Part of a small language model's weights: vocabulary 45258, learned positions.
MLP neurons of a small language model. Each row is named by its layer, matrix (up: input weights) and neuron, and shows model dimensions 485-612. Each number is 500 + 40 x the weight over its row's rms, rounded and kept within 0 to 999. Numbers have three digits each.
A block is one neuron, or neurons of one layer that tend to fire together. Before each block is what it responds to, as a language model described it from the Wikipedia text at the highest values.

Inside foreign multiword names
L2.up186:558538471500501520456529503458463527488590515512446549510531589476486493503475472492494433500467503495496498454520501486565533532516559456468509503442570477398508462581483506455569535516508516535532474527507512566541578515477441473529498491522472507546519510545540519498523482539508499413469494469558559509533447468482483467495521519563485476514548499507473548543524534468482515487567
L2.up474:545477445498472432523450429467530498457508437460432523511538514558503491513480422485497507492524523485534569573580560450555466492517492469427488493395448546530477474544527563494600452457465474564504525549495515529501483545528509547494429476440500555514516502484558537510533529567521512425495514487586529489530468516508510509502575545590508480439472517530542503516494439523463489536500
L2.up943:509445534445477477541451471423519607457507475485494560492535496414483464506539559519440435536485438544487491461515488541559495517535520517440476517459460567514495440513480464492470528432515454488402459590550511536471485501416477554444542530495514480501526526413478526467484571409527496491500548474464559443530407520520534441519460470544460559498492440486497511458426498563496510519486
L2.up1182:550547483428432496529397413516486453408526520459528524553440542524436453611548529461504496563497565522501531510481501519501482539499428450456445520575441544470489515454428469478423473529502476519490449520534484482541514498454498523528450494535489538503510527465419501507488525452492428457549525463397478522482447425494458524531445495519439523457568515454548503503454485496444511561542
L2.up1685:491507488439482489431460481452552466479518499497470507460520529415491425433531484445486522490526521484499468468566527504465511470541441508487432429524487455417445503515564531470540453448524550538487513530467489523483489401542535508449521526493514493409418486553471486550545587550545454512476500576518486522513512468539508477471466568510472568475486483607440531461558492564451492534427
L2.up1700:579529502492579443483542445532471484454492525513552518492478478543408426513514464534477463503543525465548518508609484473503507532569500450481498493521432524536491550514469534468513543499594476449487486463488503546543515560577487484420472510550469495438437507482457471492470495494478479410508555499551548492529474512486564472403425443458433506554524456525609534433566490481423486522488
L2.up2543:559518515425491536447544530505471442478477534493460564519581421496457537574464482508515549487422545501549488494502514563457476527503464482469538558451510480516474546492464563405473450462558505564516438546483537502577544480466526532545569562480534483557482530454374443439533593564565544451503582452461499461500513436567504473464425528452427509520413530516527468603465459522463499483486
L2.up2738:468535494450514457521511484570485500487588518529464509461529492524549534566548554467491453453606549501532538510536458507477583478438560518490481531527553425526505482542562480579565530464415459449527549542450567470498516483525510524479498485515540531476490448451441492448446532466549464492549457492477522526553519470466466488518537535528492573483561472550491530529463474578447505428517

Indefinite article "a"
L6.up1962:491538514530492492532517504523487580447469554448434489498496495537584521484458412519537531485428499472521475525507476522524490480521486577554471479468500447558533545489548468524427551490518450468512447529514545509529523419522494489531539526528460479499496544569475514468451454502507517426481427501511557532566441476528510518583529531536441489480485489456556505513494493499511488531511

Romance-language title words
L5.up138:480589470503507477446524470513447473487480493474461495542555472458503565491500522574492483508515538531471453460503477520485504490481531459517553502572555438478503473555545484487534490519484483457433455556521557487461504501428589529469415481508567493475539454529559560459533486499574489512549473502450514503446490521531472462545573469499423494474494546496501393472522498472502480441493
L5.up509:464487543531528410564499460495489505512471512397493542497479484476512464461500487504483541483493555527469493499492510558449481500472531524457553400432549585463493525493466502475468491469559521445522487459511469481541595470484562528447523449493500443457430473451530491494484506562478490512556458540485434486516441467452485479506489499491442522515530471462465513530580575520505526518493
L5.up1094:430506489522525541460487475508532482481530543476508542452547521493560517525497475529506483498600461494524428513573506528459493555521447528564490491471458516544527484551522440588533428505437453505565487583503497468491501498422499496512441477477512500529536436522521532430545501536517498502440500454460464524560422601451401424552529500498411548500480470515520485458482553541500500477492
L5.up1104:584508539519447528597469471517471535474551523523434468491494477458471584505449541575506466496455541540538503407630492435611434495443412509463533484502450432433524493459434478513533491524465474517515512578514462430552547425430509420474504535483472555507499475508566579546463522442500527473523494572480470514511537507528529488512478590523473478457511487531511510539509467479438477529474
L5.up1147:538497470413478527436535465616510550566433469510532523565488573539538496500565498530459526524543508469544462514479545513498518537511513515499485525505421519514504436520505484583538490482531547448508454514510482495467439482428559519461496528465546519482468480538551498515538463537525475511462509574523456491508465559514440452500525449520490448509529483495487492471525446497499482450469
L5.up1550:471539482432470517504490472492482515495512485473473513486407504527555527554467447533513535488433543563556527471544535517594511504475498505533517523483524520526493495437469443559515526524571463510537478518490471434594491522494571445520483580535537525554480500476498538471549432460514425499511509570510528458553467455477495520482523515539491518527577540549473503537556472470526456555471
L5.up1827:540509533514594559558496452504516486431523490456515493533505526452526538535462455516606464564479536539466504544530513495500463474459526561433496498443484404505469592486453537542535508515504509498498491545631494498536576474502528461502486495577487476480470462541579574453465423527541476514538493506562491519527389543491480505566500568535531502450486543540448592510511528466451408563471
L5.up2726:509489467573480454490526442538548565470536508494473552477537432551519447516410457535535451478539467380498470580580531498507518559523460507542530531523510467489575543505542457444484458514432456450497531541513486484572530514508518455445480432474463495543434431446513536508520517539497456460401516508526498527539493534526475528459463467605497541549482472455545446464470500544465336488502

Predicative indefinite article
L2.up295:497452509565442484514480486439514531473453514476604514447485515501521548446468473505497499499496519539513484526481521587512473498565526505615525525483461511482515607537433463470481494451592507499520433474441529535545510537471525560475494528534507535479492526561542579547542474567492488502471560461477498533455559563534524515528493577490446571488477538476485467499564549482503409539510
L2.up322:546505451495554433488454517529469542464439551466466499521476457503542484482443514504520541496537502551483567410467507551524464476560506443507443472541471514442521510503486467424500553442450485529485546493481493439487511520510449523552467525546463556540491464439466476501520500432484542507447481521485454537442440529487557510496571508523488542461460456461497588534489458537569512491543
L2.up765:485579476485437441510513450465520528525493492534594533488528422533522546524414541445449492518504505465474444548491473514564432456537491472479475472498451582489489529443579417525580468473495496579505453524437516494475556480435512456458472458538451486519534493538484489523447470491551550529543508511491465496547479551566500537541432509494434485569447454478568511514507473493471487463516
L2.up870:459490491503507482566514496550463512578454538501503478530431545508508500442440498475507582482571438523557506465489571470510550482428458475540524494486543464476477499537512491486509451493445455402498520552499502541509442487482532557491464521517522548471436515515587544519548515419505500475569473490478502468500518548537547456438444475519446503491545465526547550462499521478478495516528
L2.up997:494490498481517541603550461373573531537555494521433539418433573516472463553472438526490522540534550571495489509488533504587531492447518521574517514509512473523485556557521510461536481524499524580448497509502563534536482529535519528544463511536562492534498533473481553553480474499566454550532499508536568419529470487603463493513496524483415433386489459521490539509457519526558560533514
L2.up1260:548534513478495562519511421469541516588514481429470451519477482527483462521559564469492525518478445418514496495472427555577464504529513486461438442503473533429467563519462450397505480463457506485553535455521492454490514512436529567538484558489489471477605527500481510517547489446500555491472519533485508494486448490481479510465579484460461541470551485534507520526503450583421482461424
L2.up2090:457438454521502487505494436519502522492513539468521560517541488438503541456443522510548528521482441504546518539466519511427473475459415494509482412568514505441463484500482503596494527443477496504545481493499482412486520518567539475551446484560544429495511577423467431546441518503482458510495525455560504576510534473534455542453575564502400487512458535513503616470541565455515518543493
L2.up2326:506481531561482568504479516545547550568485562477566532498449480546482540549489429542550486482526452528491516488390532457548503501513487489541492437515460521436523463448449495448478407474480527485465513498491480570504492533566491477509450507488513458503461477436488566515463512520532548486515464517572474527565479557557460582499490574489492555528469448507529502490579512443483456516496

Separators in lists and tables
L6.up2014:558498549534478531503566526547487531526484475553450431466483532484534480503505485500517573462451483507502499469489498446486490501504468545422505504492472467414452454492466508496458466543513488589452466540503555498456583420464524428501435522523570431507487432482477550469486391449482507535543520541504530478452480551447528510479457574463463471530522552619451542521506439471506504502524

Indefinite article "a"
L5.up105:454540462505468481487473522513526491565533504543507485510542431480456465495524457417452493580481498528572515538514527510493502485441501515383533490428470547502466528467477539525507500466467482540467397554499476439534391480556510501481453562552574452510506463477551586416548543467462572494553542546511538516559489472507462478467469531466510512432526456448544549473450497544526477484519
L5.up207:541469405414491523518442416522488589456495521542521490509524528379509510561478442487502492571523472511452507503490532544514530490511478543515443489475485531500464489554490499462525496527456553494513553495502544485433572473507490472479507515588529486471523474533554446567500431491511569499536487505516483464508441532417520492508531595530510566511481569512522422388517504541456519512502
L5.up967:420429544464459473434514520484549515445469568485474491521482503499524500498484548540443425503492456487505533475545487482485514572461478544545486493535558497522528467473540485483544442498507486519414466575444462458504475479524453486495496480524524467481472420484530547595498484456434450472481502426533526520441474449522478490494518489542468488469434532511509475501526519579489505540520
L5.up2184:511445604445569566457553462513536476470534512497558431508465480506511460471534501521496496525497464526486483490472493536592510481478478561502451439449511432532475506532513558477513536459397493492524531535495555475502460539527398479551458552551398477502527528499556465457491479526493512476545492442506513485530558510450484528548550482454458517448578508459574486563482460479498511528555
L5.up2243:461555511459510536517492489462532448506589565448505532519545568526439435498458482481510469528491506519519483465483535466494488499474495502470505502491501482452474539459510436497438544493492500500488540519439515496523488448551521411554574505494502484417496494532491426433580565489512496489517460490469415565443526524477516418468471475549484469444460443438450436513520502556484499525568
L5.up2274:522527471476466451494460506486428530516474565519504499527533487508459505515405535492508522543530527504477495509497533474439492433530483521500430576461483547489376500460518546540449589512469532476480553524567547529508481541489386518457478475527481492541468545525573519490458462535491476556457531487465505563515409484467446432464447515520465458507490445483438516501527504464432491505526
L5.up2486:445597514431497436516522553403457548500503538579505463548498467537440454473477517588447473549529487556509481531483511523521467502494512555519479487421498578551471464559480473559539516530508499514454478425488521461578514513522460520487526468481468485458466491469584596559514480527535527461486533538482455563513456474529509478500478591554486509586548490584579450488518502527477500466487
L5.up2499:557519484465566506523517491541491551493551545553489485427533549469468470452478546515496505477506511447472516580457538433567446513526511518580485471437547503476417472517500466566526538509490537533550513464503490472488531481462495478449488404499477542464427545494475521485517512443486516385482552450515567508509521486543536513488493440458490538453557546480495450503508493493441520489540